Weights of a small GPT-style language model, trained from scratch on English Wikipedia: width 192, 7.54M parameters.
MLP neurons of a small language model. Each row is named by its layer, matrix (gate and up: input weights) and neuron, and shows model dimensions 80-175. Each number is 128 + 32 x the weight over its row's rms, rounded and kept within 0 to 255. Numbers have three digits each. A neuron's up and down rows have the sign that makes its largest values positive.
After each neuron's rows, "fires on" lists the tokens most often at its 100 highest values on Wikipedia text that the model never trained on.

L9.gate315:112164161110131155106165125148156143137102145089116125124103133166089175132146166170106070178094118128094150085116109124162130114120090191093138143131192093138106153156104114096133169154151114200095088037143089150091121157093155104105152094156216185139107062112108183116117081148089134110
L9.up315:151158112129125125086205117094131140142082121146144149110116168120102122110106094149145101120103132150155123114215139125187102064127168113109116150098150117111128138112066139067136101166083105184090167121127074172108079141152105105104131104085156130163063137181147151149051169170113095082
fires on: "\n"

L9.gate236:077128131137138105170145077152110067124159106145143074107073084092145125109125089102156130151144154182184130154116159106225111153110127108082155119130099111122114114094078090135110071109126098179154160066109094191084123130087068095150096128115144164136073136186110138117124140153110124152
L9.up236:122114203146148099115159053131088152131139122145156064132075075128161146175169138152129104131087152146204136145093152101140167150033117074093142162093120085137079126133092103137187068069109092108171148104105109188132147153159080150122098124111137105093144152090128159170155130146132114100
fires on: "lect", " elect", " as", " rest"

L2.gate388:108119123154106141134100152132108131155115117108119136160109153101101080102149076131135146138122086122130097148091132091133115135074138206164117175199132146144153137152126121106136135101163107170197113158138115090097126126108111137156118093129094143142104131154150119099085111102149141086
L2.up388:132179161138173219152167117145132174186070074133099169171146092156096088149119084097144143165095091111151125097145151166149146102168091126182123135084126112102136145152108135092128087214120147137173192171132131134150147180095099108133105174164170125216124105114156202228152131127143177089
fires on: " been", "aily", "aching", " Football", "ending"

L6.gate207:171133089130114120073141158115055145117063174119147072112074148159083134141099132131187104127133087135114097092125114186112153132148068185121106161135092142091124146160074109097128113130119129149196114099174143117168138078145132175128185142158092174178085115141119162107176086144153136139
L6.up207:129101119119156134110129086079099161135116188087061139122068119154156151055079106097082123143151105167188142110113116121130121122156104154152120105129092065145156128098099139164211097117097185107218148136170086152139157080165115125142093126143160168124153122104143130138079165125170123129
fires on: " Mary", " at", " in", " Des", " Car", " Mel"

L9.gate274:151181115061107162137080137143174085139131194100087126086131121093101155095127122093110110122149106129145165117141135093129164087083156107100104146128140166109198187069095171105058114090112155116149101123148099121114125106122118124101100105165121128131138182200123155183191133165104143136
L9.up274:171143111120128109133085173106084160150098155125117102106156168130081142062102096119121118114164126154123117129159122177157206088115084153142111104160162152134174074138113157064133134143159146142093171130114090063184114107183118119130130110126142110163152185075110147112099141142151113176
fires on: " 18", " 189", ".", " 190", " 16"

L9.gate310:164146080205147081147185132191105150103160120142143135154123101108124162074077123170147121093111125178138093166199127073142141094210169160070155081130099124144085067117166158109115139125159119125146106123127078151127150127117067143123147122114124137180087095120124139109082154166099156162
L9.up310:136147105106179117172103103145097155078118150065190132134117145133136102124178130144091148111129114121141140108095085158134107102154136112093115065123167180173104130120126106155122144170132135088151122108135145118099212085166135116190129104139148101109142186117128140131130120126097091155
fires on: "om", "ar", "ik", "U", " University", "ri"

L8.gate177:117129143104164151131131213096087137137165100093087112148102160202136145083093116109091065088137122170182151123139113074142229142146089152169081080130152159165212068130183150167130128113119128090117196138106130077156134150073125121107105090080113095119117138158171193137161101142175141153
L8.up177:128117113075148130137121160162113098143150124062085133101182177105152149070142126148135101101095145128176150131084074083129164130156060097132123171143108108136152145149156107093124138108159075073117124091118094067117190058117172112122073137152126101080173162134108154159139165106132141124
fires on: ".", " |"

L12.gate23:119134105134107091141156141141126134141171124115123087119099133164103130094147119116050185116123155203110158115071184144112175082148101149121119194173180148112145099097145166148146142120080158156108055044150122143142187172104129123180114110106123111154085146151144135164089132136104136117
L12.up23:140139152168154130105187166130146173169147059170080110112041083172085130140129155163113141153111179144140166102128155108125173101080088115167133095129137161168116124073157148179122113104092173144137151134130117141072164125149150131070096153087117116116088145112088178116099185121142114143
fires on: "ort", "ap", "act", "eat"

L8.gate390:131143172097101006085178105099144110160140113110126131163119175125062177098157172157127162120084107131169159109156160177111133086168098142148160123120174054107148165099123140172102157147065160167135096117138116065111159142141109144108117092115089147075160171154149153121066135153124117171
L8.up390:150122139122052112130113128147173123204122053099119141164129082175119150129144081116162118117124133100070122114095127110179168089138063145206127108070167093174093165104113154157113126144090116188108165155117118157136143099133095135139119124163122152152219166076180138124080134172189117079
fires on: " b", " rem", " Col"

L7.gate120:128123125160104104125081182142155047139102114162106143096105101087149132121163106145149084119049202117154105126168127111126121109123131120134219105132117130159116100132079112157130079170064089134087121146185164124169161146137145116114112152092191127114156196109079123094144110150119151151
L7.up120:104153114155109159126165130156121140139138118163097154116138182105142095145076069108145100102158141136144180119105140125108141089189050196116121094164085109140134121202086134132135110087117092107126121132117079116118098152139120118060122116098113116157094103157168149168100058132187168139
fires on: ")", "})"

L9.gate413:192047088146115141064174126085160134145077140135103123121118148135067111104109192148133191154150127160175132124091113113116121121092134121075118148146061127102144097095153123151113123152136112125097132090089078153116181135183128135131121130163089167094105126164091113118122086136111047141
L9.up413:175094204129045190142147129115110126110109103118137125126107187086146140124103106104176084110169075102134138153085081123060109154119139113140168128121086093107182091146137079140133070165096051147110104132173164084146162078138133140115119150171155056153060159092120141113172094118122138146
fires on: " st", "c", "ro", "is"

L9.gate311:131186116119110128130189153073198112103123150230138103082069123168155111096147134110077112114095119166156135131104108178169121140107137200108107160123134142125161081127125150174191133096133069052112175086135122124189146145161170166199144118209102138149119114125091150112157123101130120138
L9.up311:110139160114149106147091069112096105177091095134144113110133112116133149160149188099118160155098132122131077091154173159125153121094119135104110164128148061128108114133124205152118110116164130182121128117116056157148103144148144137126138147149122132099161122095127061097162167066184146116
fires on: " f", " there", " There", "There", " sm"

L2.gate194:178133159109091070140173144060143199147085117098119118103132179099123155109117133090127184151078079102111154117097114124208102075141193119119097117114158106159157109131108109163052131125109086114129106107153140094087134124101148167135091081100124144089162174103154126128179087121118146163
L2.up194:111159072175147123151152115098134107170122088139066131199133154109088110105103103150169120125118179115088082110111075154102136136078207184146141179134088029107091143100145134117152100149154133104072133104162190086102110147150091158144182141169128110125128158095155088133063068132139166092
fires on: " s", " rem", " cre"

L9.gate273:117153063053162121165111111135140071129139136095084154127069114128101093071070138068120134105113173114122135071128165143073081139126197149133139077119151154127222132112107097129125132144163103110155154127128062072119166053203205147091097133122120145095144138146181120115137134120169137162
L9.up273:105128131096139128195123085095163115175152127123134130153126117087162126100134092153128130112151148122181177128154168150138142140123127111132162146135022131123179129125116099187065193060121134065160105096131131085136092111120127136127052150158092109099130049119141099092145128126146153159
fires on: ",", ";", " and"

L7.gate124:138107127125108150093139169151201082094134133069108089156162107119061167073088065120085189118134169092139117090133108062109179126159112189137114084176140148175151095139073116101129100098087118112145103085138147166179147108122169141059161120099157128128150154135165086138159118151109118166
L7.up124:097099128124099151088089184069149142175095088097113171109156172204108158093120078161080066114091167124177063073123092108162175124176091138169063071138155134136113130148120137137105125123162180102135163160120100139144074147092140136051182104113139143144117085135094102143121170127141148121
fires on: " between", " people", "\n", "atives", "ide", " children"

L8.gate464:165107110114156103134116142063141106080163101117126171085095135135118128099127084121190097113132143148137115166144107128088082171065174114057105097150148080123166141159113078133071111114143088133173138091135160037051091170121193074137134096167139128048129100169158134118148128120151126141
L8.up464:073117138076118129163107111056157098175117144118141168151130170070190174086162100147090119089068149137162154095146140109126134148154109148120087141144121118128104134141106144084091168146130159168104166126098097146128137160099112125140098163126146148193117016111150183160111127128064125122
fires on: " c", ";", "ep", "ited"

L2.gate384:136081133158099119132056046156134086130160141196087082124108111149180073134121127067111138149135134125173090087150134125102212128142097125122141110179077114186124123082130178133141132124105157191156113102141062096137106128100143117170098143161118117150112116073154123172131159167159163131
L2.up384:147078091138133092147155053098137164140142174156125149150186131193180141121107102126104127046155138131080133144121119100153130116168117100101196110160163187118119118127144164166148124125118108153135141173131069124149063121138150098036126150093148111123070121087160121118141162130176091163
fires on: " ", "2020", " that", "2024"

L9.gate138:090174109043140092129159141107083109116146139127181128189098118195078103146158098121143152110124147092198165080170122131142176129066114183079079094088149119153188125116114130109099108133148089153164113113124145064196122105133195113083107127129145098107120135156108174141105116152159153127
L9.up138:130137106158153152171156140050124154136110115135082126122141022152100012105116139101120128139144118128131101195086133132133134073184164165097143136119127139160188054121162094111097176153119117113139150129107139109152166127142116142181115162135155133074164121112119144142152158102134133125
fires on: " to", ",", " though"

L6.gate456:079112137124152145153161137121075102123094156111068153158113158151112184118135164144104156162146131172197166151191097158158075109091124107099140098103141141158197094131123171142118112147099115131146175149117096103075090140051137140058137089179103175163120118113135137102109099133156118230
L6.up456:152160150182140170115186132091114123174102090154024136143142184121193173155162102174146160137097108138189130190138132118121160132077083125064142068131138121134097073106106100118155120105210101139101192141113106116143128175132127134138142137163097122188142158110101101173125101091100183164
fires on: " se", "se", "sp", "alf", "opp"

L12.gate70:113086112106157155132102122104139150096193114102141099127156105143137147172113093104199114125112128138171090158107131171130093139167188142117135118134163105091125169178144114125051185076173126164085121071154116147135125176117142160104123143174136153116118196053172169152168058114147108136
L12.up70:143179105136090175116099135132109154106078141121109118099128139105146139117162153158108123085144137083129083165173172138163123183191072145110126174146111114121105230116149134106142137178102078073148112133138044119166143135092151106127166124140125092079138131193123131149159082131142081138
fires on: " col", "ol", " 4", " |", " 2", " Col"

L7.gate232:150132138181194135093150125092149107112158124143110128104086106147131170069088133140156120177200152167142128113120146197131095112097184126153117170119134157199133113123126090173140073105144096141131113153187093134034178094098165118132083133158127126147144139084166183086112149107097073093
L7.up232:069156146117168121077138047194121132138117080165064149128145137109132100101157106100115113114147176152131099090134191134146132105131119142150130186072127110128098151127103090128152109139143104113157150151118141179110076104151106117122086060178107138141174109091104120116090138117115117151
fires on: " ass", " Br", " Ass", " Ab", "\n", " Az"

L2.gate489:143132109143196195071178127101109108164167093070084130077092134193028104093137110118173126136118094142131153121099106129123138145118093153200163119143182168144148106118121131145135171151133155150090151154092106116108160122128179137091134158081116139156119174188108115108170162118111154135
L2.up489:100162145112114116116091160150108173149124143075178093134107115108142094124074093160145167092123057140107125171096148072148110113111162095175112176105161112190240125121140075142086146143153108192116152104096145140137165120130117139090156117056134150088186165097102105116092162145121085170
fires on: " U", " Pr", "gr", " Arch"

L3.gate153:140074154149100160114122131121093148078134167136103104126122152127181103146094116079098124129192152114070106100108118187122120115072118121158163110166121144103128193117103094139101090140179131112152180062128076098126110160106159127110144080126118147148154196097191112127116032082131144145
L3.up153:128169165088111132169062089148200160164153096125150154173136127106093109125074144132109126125104144100066123064117113129094117131117093098157128194198159098151098129145141111169102093073162143140137115122101066094122131141075144133097115128091140162119193153119119141104152060112119107167
fires on: " Ch", " African"

L7.gate152:046144144112098168125141113154158080122102110160147115141099115100093123035090121125152107175168136130177127131081196152115137135073153161190150124180050138136142157123117107097176106123132149109118143141171060079069134138070103066119141174088126128144195113110122134132188093125145107135
L7.up152:131037158148153190101106113145154125134081122144121177148143136096097140103132088193161097156153125106115119119129147166105142104095122168121114142111066124118145155081144094173140075146090079123146134178112115110081196170140112093089108145082103178140131109083112086148121159109069123087
fires on: " ass", " Ass", " Chief", " Wind", " el", " capital"

L8.gate135:126083085219163111156157158157106115143105157101218104178106155157131099115129080068185108175089102133063136150096155153125127133117132103112129149123093186134115126108154221079190140103143125128133098114142132159167126100127082102149119116103152129128108184085150113086124091109151138112
L8.up135:142122150150105136074169155103164137134086126096118187145163134067093122127156092101164129071160191146114135100169132139165074105114193119119167129137101155164128100159180082138140088109116064163083109170143109137146118092145140145125138097147173112104162135079164107179092031155139145099
fires on: " it", " rel", " Jer", "ter", "on", "ph"

L7.gate59:130132092098145136110148111177166061115097081121120150151139151164132097072151149068088030200140157129148156123107107103131081136069149172142129110093116099142179143123111129129129097170109123116100163132177106093113146159132136073154146159168172129121102178121164174163158119124138171152
L7.up59:105155118095080182104113165158143079149109093101092103163138137099168149082124102186203174164189136095149123118104175142115148108138079124074118094146064095147134155192159099111101132126145095089147119159098093123074109104112114106094177109201089108148054154096108182133131165128101183100
fires on: " o", " ab", "==", "...", " sur", ")"

L6.gate389:099143158135100117101105183147142135086151099126088160163069102168128148107125133146196177140146116151120109137125068108109116132109179069139171117136193178175135149146182115186137157196084174105078120081152109079134197114110128102121144123061092140112137106152088166118133126086125108160
L6.up389:100144103121142144096146141130119144125150112133065130202087097134162143123122190152152115128210105139160126163098140089094193104130126133063118152102176159150091086167160188121168133157142115157106153158115123165131204146133103110104106139122090109115072141068092134129173162097126070110
fires on: " sh", " Sh", " Squ", "sh", " cle", "Sh"

L6.gate27:136153156071137113085154176129135147070139154134108086141104163170195152080169092135109128162096086128124094148119137137131126066160131114130155138083135121176134139129097095086172114088143122053113101057132112109163066144115159127131158131174124143175140111120141157143139150061100122108
L6.up27:200082167082149128155089172135179090120133143129116166146169062093154159132174158121164090093100140113090132108099196079152138161209132113097161093154112135233144157122117125144131161132129123158159082143129073092173120150135112134147141133117109170117147092108116150121151183059119090148
fires on: " f"

L6.gate9:078153111111096159089165124128141109109147117121111149098078109138109094078123082171145123169190120087125101132110181141124148137131081184169130101041135149125110092110143159153173123051105123177135066188148086138125150129185151190142151133101051178129207104150121123173126179166080111112
L6.up9:175109146144158125119148152071152101153115097094093070116080126125080110131137147118170153099142146145115169064089090086202099108141103195169094170103114146106149042122136115169097113134127090105094138149114168104134184092143143174100123096101157135066110088143145121115081085101072106142
fires on: " Pr", " pr", " cl", " tr", " Arch"

L7.gate482:112066149237137162115096171132118109126100075140080046090119127104122099119098116116153135108094125115115164168154102148081126103104109145112133094128081104152188123173087125111113134175146113133136105157165135182071128149080167107127111099151154126142093197096151130156087151112134116099
L7.up482:145117149147139132148182130175151074114098158192058138140204156112168123128172134120135122093115141123086138171140159133113158092148143142117138140177166114098077111150162161122101089113086143154142145059132120190100158181156137179186116162139135107121092176139158103098173113080105112132
fires on: "\n"

L6.gate376:123088089216168093125130185117116114098188150178133069109116174168154157169125085124112090138121158187152107102206136153117102095107125174136128124129088126122150107152157184155087198131119120143117165095115091096176118150140074102151087046109110156130084197126143140085147127135134176121
L6.up376:168157118158092134084183171065125187129136160115112114109121131227160146148181129127095112159068125145177121097195140164117171136167086119156158164110117091125107120117111154096119173178124143129202190131144144090129150184173081128192144104164116120090066121100169098089161116084112112134
fires on: "===", " four", "=="

L3.gate216:078116199140177137155120165106147126084083219077117145139140136134097160117128123104140131120120143090105114118116066123086105075102071145170179099138113132132134106116162198137122106147158139141102155169161135166084178129091113127050114150156155136130167133151148077138160102130134127150
L3.up216:083143170144150122129129086140145153161074186102111138101101118136067145117198081079156141152134118114101118137147137094089100091175137118135166129173147158109099093080088127087105162096092132106117120120124118153092143133130140179143133138113090128205111124143103104134086127122119115126
fires on: " N", " same", " employ", " listed", " n", " Kir"

L7.gate215:126173101112182082139139157083122112123144140124109134091090192155152146111151095107161183111118115167113139138106111119159109186079102146072158115098208097196125056082096136139084119158106068128081115111098144124164136126121108081042083136123098095098107091110121119172117139147161160147
L7.up215:188119021144164116064155175111127156118095068129068150200114121115088126128095129144148118164180105167140051151095078104052089130123158102140136182169130130145156173075135166188147100160129131099131151128169116129078225104135142112168145123158123115124105135106179150097165139117092109147
fires on: " sh", "sh", " laun", " cre", " esc"

L2.gate151:098122126178131111144083114100092155096096133110152053087120176159148160130076129095153105109088102141166106132149155114087153094146086197164161145121168163086130100178156177121179148105163088162178108120133164102127078101106105078130148107119171129118106128136089140153161164114148137169
L2.up151:121132124119116074157149108129143145104135120161094079113150194123123114132117116131105084087143139170096138160095093190125048088136149192121178113126160149159114108157162166112133111098101084111213067096151126099129122123106169086091157165123166108099118123108122134136107148156171134138
fires on: " that", " You"

L9.gate256:092117169067178056167104156114126121151100137146111139100135155080114127125135146115120137136117184139105138169153208104115109109130122153143129148078117061140152163044179135123128131105112171150135111139126159119201107073130125082082095095161164156122159220103113159141136099078110166179
L9.up256:129142137125108132084075195082175175157101166189140146106148144181175099118151170127098085161134149104166140136138065171061125150134105123118121134083144188141123152131152096162096123157107158089103165151078111071129115146125122161125103126111075180105119080109140149128129148098108117094
fires on: " up", "v", "ov", " to", " along", " out"

L8.gate294:135048156121142102100133164125109157133118089189102098191189086149107133135082148114146145179144123129121153191115134110149124104109182090161130152138074139140121087104162082147129096122121123114139144147121065197165136158115142132046080117053164204072081128117178139114105122094089082151
L8.up294:142125100104133147106117172173108124103107112137102143117124135103086145129137175123123141158128121122132117078099088191160175158129050051155159122096199143138145099153125179187114127182141111116123182094117168142060110186141087085095131139127164122078133098143137226137173167155137124092
fires on: "y", "all", "L", "ep", "ore"

L12.gate488:103132058138159113083097085162051133111104145097107150101161096134062164225142119119106123071078160179118188126132182095127222127139124104109120110091137135133137137162234126105141188077131092180168058146131140160127116121157139141102108127171121126179131107118151113160142134139108140167
L12.up488:130171123141170071137074132134099139123107134122085192107150099114106177137142161118145159135156147149200119101164135135117164099141128096065146127109107147104128218102154088159096119128160136115101107143098139127089127117080152187170166121163177101094182122142115150132139115120083104113
fires on: "im", " sup", "ev", "-", "ur", " Sup"

L7.gate261:155124149022104131100125142137102110143119131124113130100117124113146187094069092124137151082087129115166149145141120053135175122113115134132156116131112114191132133172207142136091145111087126067170141104109102080105102103153091083096138115122119146114137178100126136141156122132142117158
L7.up261:121133173103108156047087216098156164197109097104097131080101163114189142100092130093120141119121108132187134116152133133156172120136117138163114159159093103129116056145162181151169131141097105026124146111122098089189153134140085126130120116172071163131120111081140150164099184149150145128
fires on: "\n", ".", " Dav"

L7.gate200:146109041137198163093121123117155133121121186120166086125123071139147162143082157120084125123090135136183146150154145101178149123149175091110126104138142100137132173148189145132116185085094126112189078128159096092111147083151134102122114135159131161138114107111176177111152109124105094117
L7.up200:161131131113172179129150194056147132168142157152104087113115101114142135145075194099145145103122068108172166138162173106146133126176085103163147112126123093136124160175116129151131176073141119091157134103098146094093098086160123134143095155178196170158113109157120120152137138139126099114
fires on: ".", " #", "field", "}", "ov", "ec"

L7.gate241:113080146103181142130088164077118157116092138129083163125174057092102165148109127137136126164114164139157091145169156105085091130135132129116201174131128106138172148110130190174115120155157122138062096104128135113066210092135164151127116099160107087152109122131183093149094092112132097126
L7.up241:149060170165118163125167119122196126082095123085172127131119118107102143128158084155105130121174152131064051155056138080133131150133068117165154115190100142135100190060147130183138156146109116156092113080105139149110122108123135150157084102133161108134079114164123106096123162139124124093
fires on: "N", " N", " dis", " n"

L3.gate260:119137068173139158078124089146170149154158153154120099124094111120108129125126141154170108069136153097169109107065196129123170114130156135108171127144054115125189132106139112164126141085106102102088144138186080131100134185105133162072086107105158139116112090104142168091105164122133126154
L3.up260:094117119179100122135125086185177139096104154116113132158173118163085129104070112123149135123099095172115102127104101145195122097169099152126151140167132089087162138068142128155180189124145100097132151171063070107161188127139088149171123136120140129173117052081128105117088094124106124124
fires on: " She", "unk", " Gall", " she", " rock", " sp"

L12.gate324:063101119112194112141066145113084133102137191094132160152093145151135119135107152127174093153212135130111188077168123102148112105165117188038144200075123209124129140136091107115099080080111125143105136082132167165043113104097149072099119145134138144167124121198115145104115135094154180157
L12.up324:151061077136153164118167126084125163149145170128166153085132144059142167178134149122133179112101133141104179117114159120114143136161137134045112106160152064138125141095139165119124128121144123208099178108182107113117079103125093116120087122075111172097122065112160146149103133150095084109
fires on: "\n", " al", "r", "á", "ai", "u"

L12.gate155:105154133103150093160107118167147104100146154120157102089153161108116119128091192131157092124112131183122088148158082137126065104139129089139098148123112135128084134076147119060105162078160142169192114151139202098127107145112112149149084128129121096112139122110101160153173111139162152149
L12.up155:101055122183161097182107195130154147115107142126073110136145177132107069125141125179108146145100118132150109153131098091151093099126126179155124090149157111104117122116146071140146177162150090147109129098106113175144125174055129118107073155069132101131139048080122112100139112101095039111
fires on: "ic", " released", "un", " described", "ed", "ored"

L7.gate63:177131109100084108148146148152191100141164108111149181138181112097105126112136115081128117136173118125130137140098132118094114128138149118145147095132124205158183132137153123137069156214106148167196158075116094078162151113065121095113114122129168190133123123131132110154111104170090118178
L7.up63:165116118157081161111192078173125121101163118110099122147180169095141050142141135109162028150160113113139076166095140091106175115114128176102123101132124133130164122153127117113073138112175136091093112130092157133127129098150094128121091098122139152117120116108066092219141125096179180178
fires on: " was", " where", " is", " us", " when"

L7.gate383:125128090169160135149105119109157126148100157125165029153116162133078105144157173096081073142133121105211122128098102099115152100167140152131098101094141133174112114094130171116155189131137070171150139135149167044179112161123105114069094147133131136129145171147121080215128088101094120154
L7.up383:193161116095102074100149146139113191166128121072077136090123095137087141175151170112094070118082094107153135142142118143122190180119129152101157151181128096176088072116141109172080180132091092110175090137112108104152139174116152126128170128145117130106135194099118098138098095168076128193
fires on: "==", " head", " aut", "==="

L7.gate5:139114111119147087158102081079157161102142143116132124060104193115134095169118171109107078113151143152137142102156082165192152129153118116077128132113161144133070127159153144135106090165133131131132125132204122136098109144072095098136056124171158167138128120114115152130169118114149082169
L7.up5:083144193146126136143167108072164174195126141104073104069130150111142154146064104070177119120138071071063105120124170140141191156111133114144125051178124095119168079150127082111141167124149188120135114136157130164111102140108133142172108148159163116167133102155067108140150185091121116148
fires on: "==", " fact", " Sing", " hand", " railway", " Mill"

L9.gate330:130107129129099139121133146133116137104155172094196110154091200118052122230134087055175106151099164138124111093121118148155153157111118120133150111119122195143106093108131127077123111117156115131167134126121153086129165113145164160113134112204093131107055102081089131108128164141146029084
L9.up330:152138126135083146105115166147100169143106196123169096101127143171068141085149152146180143157082098141179142102078140142108096166163125142160126187125090081165133151084120120090157126113173103156128131158123141164131124071177148102116109118148182094136144121117081159177117131136228085142
fires on: "\n", " in", " an", " at"

L9.gate371:129116112084138065147101057134075110118120085136122150144113150150091122142111188091157202126096090123141138123159152122129167073102164121147104166104100083159129132092139065137165117136087155093152077119175105047143124114164134144109032169123126144097170146096126084118199185137141124146
L9.up371:084170136059112147151134142099147134095095150129126123086137097096159101115086106167122140118117159122098113142111130158139113184140172115124094139084177123128164106120119140129125115215098191136125228168139161078149185123096124113140104087146120083075190114141155158114139106106137063115
fires on: "-", " \"", "—", ",", "/"

L2.gate18:116138104169206111187144136159086157078128146124113093100132183108154149073110173078120128137131098117135102103111147131127145115184154120192112160140192184139140112146133123110106111120088103112179143087122075113139147062144155118100113102141143177040169210143143132160163125116119124194
L2.up18:110093132107102116130115129107159124121114133159096084070108137091220165087125148094153082090113153128068112141138106135070160130186169153106153101181144143147158167114098091122140143159140130057171136103112125104078101104101162099102101139095194145142136072158143181125114117140108154155
fires on: " they", " They", " We", " You", " you"

L9.gate257:099162087161111087181130101147138085104179120109147138208120094138117100122088121115184116121114151166095114129129137167177162093117150097120076135101185094160153154079102110087127121120124086148141114077102081153149146098125158124100121157143119136112201114141077145176157122112122152137
L9.up257:153160124165152103123155180093170112160121155132108119213172094107159117106152163110136174137099143121173110145063108175089183113115114065115093150099138148143124102076138066151119141173067098131133150119106140177089106092165128155169139117105104095193129105155112090126173112109074121108
fires on: " an", " (", ",", " ex", "oth"

L9.gate49:142145104078104044109145120093112121169163119142174092138081168134119202108142148100108107123170144132136082112146202094123136117075110077169116080136125122143171189080106130148108070145090171142167100102147129074120094094132155081079126118179171117162188116138096138208130178134150124191
L9.up49:185144080130125170166128066141112124101083152182113156171111069170158110139129162095158069123127175124150126132114130117146051167138112092110190078083108128171096150116104106074079112130095156108103129140109119076067135100179152119134097098160115106142151120102108110126134159153134160178
fires on: ","

L8.gate206:144149199099122172088108136084130144111154137178110066115128147132165096161141108174088138135118126094104205159125144137154158115105126121091176097058059166139165186105166159154089096207129124156136118157147117126078135155156161118108109072099088078088155138159097136107125115137130158125
L8.up206:133112158108126208127153166160144052145160144118096138173163103151109133088114160053182131103114180137159111096178176192157127135089111110178142117138168102173122120147094137133104069127102109090116176114159179115032124129131112145139134176150163143103137124147145127113177156138049091127
fires on: "\n", " press"

L7.gate119:092130075123084129098174120112089125111173192190115082104123142152138138124148087130112134078111146185165065109128164120100128050076137139150131111089115109125174146120120195143148137146140118134075106120161113147133066092097098125162102142124112117126130188125090122118137132170117153100
L7.up119:147152118115184159177154080083116126120114124143121084109124143072122138139144120143100149136166154160161130109119115113162113161123048088126136121098097087127137100133119142116098149150157115131100079099091121210171092088197121165165138136118125137185183182078159071157122139144132119119
fires on: " Kenn", " W", " bas", " Bas", "ors", " Rog"

L6.gate379:093149093142153081131083144150137155114154162161071120119146129180163082128131177087157085111117163129124179134116129145176113154145096112161194131110178166154146151163176105118051103168105053097125150095152166096160210129098089109095128115083108127115154116166124151158146140095088124188
L6.up379:119134148158135134066127114095188199115134128150146186122156156100120169162112125072092117104170138103120094112143082124117094125084093156109160128156162142123155105138068114146107128161091135128124071153087147099137108128167140113142101163166136145127170152081085132101169201167106160145
fires on: " ==", "=="

L9.gate327:171126160086101089157122153143169134168155137114086178216174071143122098164148205064215155103124116130143130111132148175111074138073115133150150085098134118165120149107122107134137118134101119124108096110112074088168176142165153118141141182093114151139128118105142126154122114131193133142
L9.up327:194075132122134092207111172137110127117104126119078098144119101115128178150168150180110132160188110134133115154096090122122160108095115079062197117120150159149159115163089102115139113090115169127080056171113091075174120120122111092123151104109126144056129146144099122144100159130119212137
fires on: " which", "ib", " where"

L8.gate2:158116152137143088129122061139138150153118167114116058164116123134088120101135128120119065058045116112133116107100152119123137102121114134141131156107184146142153169181120149147132128106152173163145077088174164126087124126087137121137103137145108151125068111152109087139120136157112115110
L8.up2:152143118140136141103160096084119153095076110080140183144164113128153100084124104111126122092199114115191130135125150156095100155122195115195123133218162133124108125146124155122131114131146150069102110129108111105114134136101129115111159176170128148114169089096118168060146124123119120069
fires on: "im", "az", "ay", "or", "amb"

L7.gate80:138131181145084143125077161145107143136172114121113073107184114154138115128139174119053162136201113093119117159099128115112102136136121165072154081135139132167155132100213113136104178109128073151142095114101075091097181175111095099098133143154102111141119177117129051158193154145112180126
L7.up80:159123162125167119109109141055076138106103139067073098168112092100117161143156129134152155123114169087195096154110169121142192148121198154072191097078119161129150117105140124162117111147134179104081085120110108087059174123120105179160120110147152108157139155189150112141129165099102159120
fires on: " sup", " stri", " pe", " bur", " econom", "-"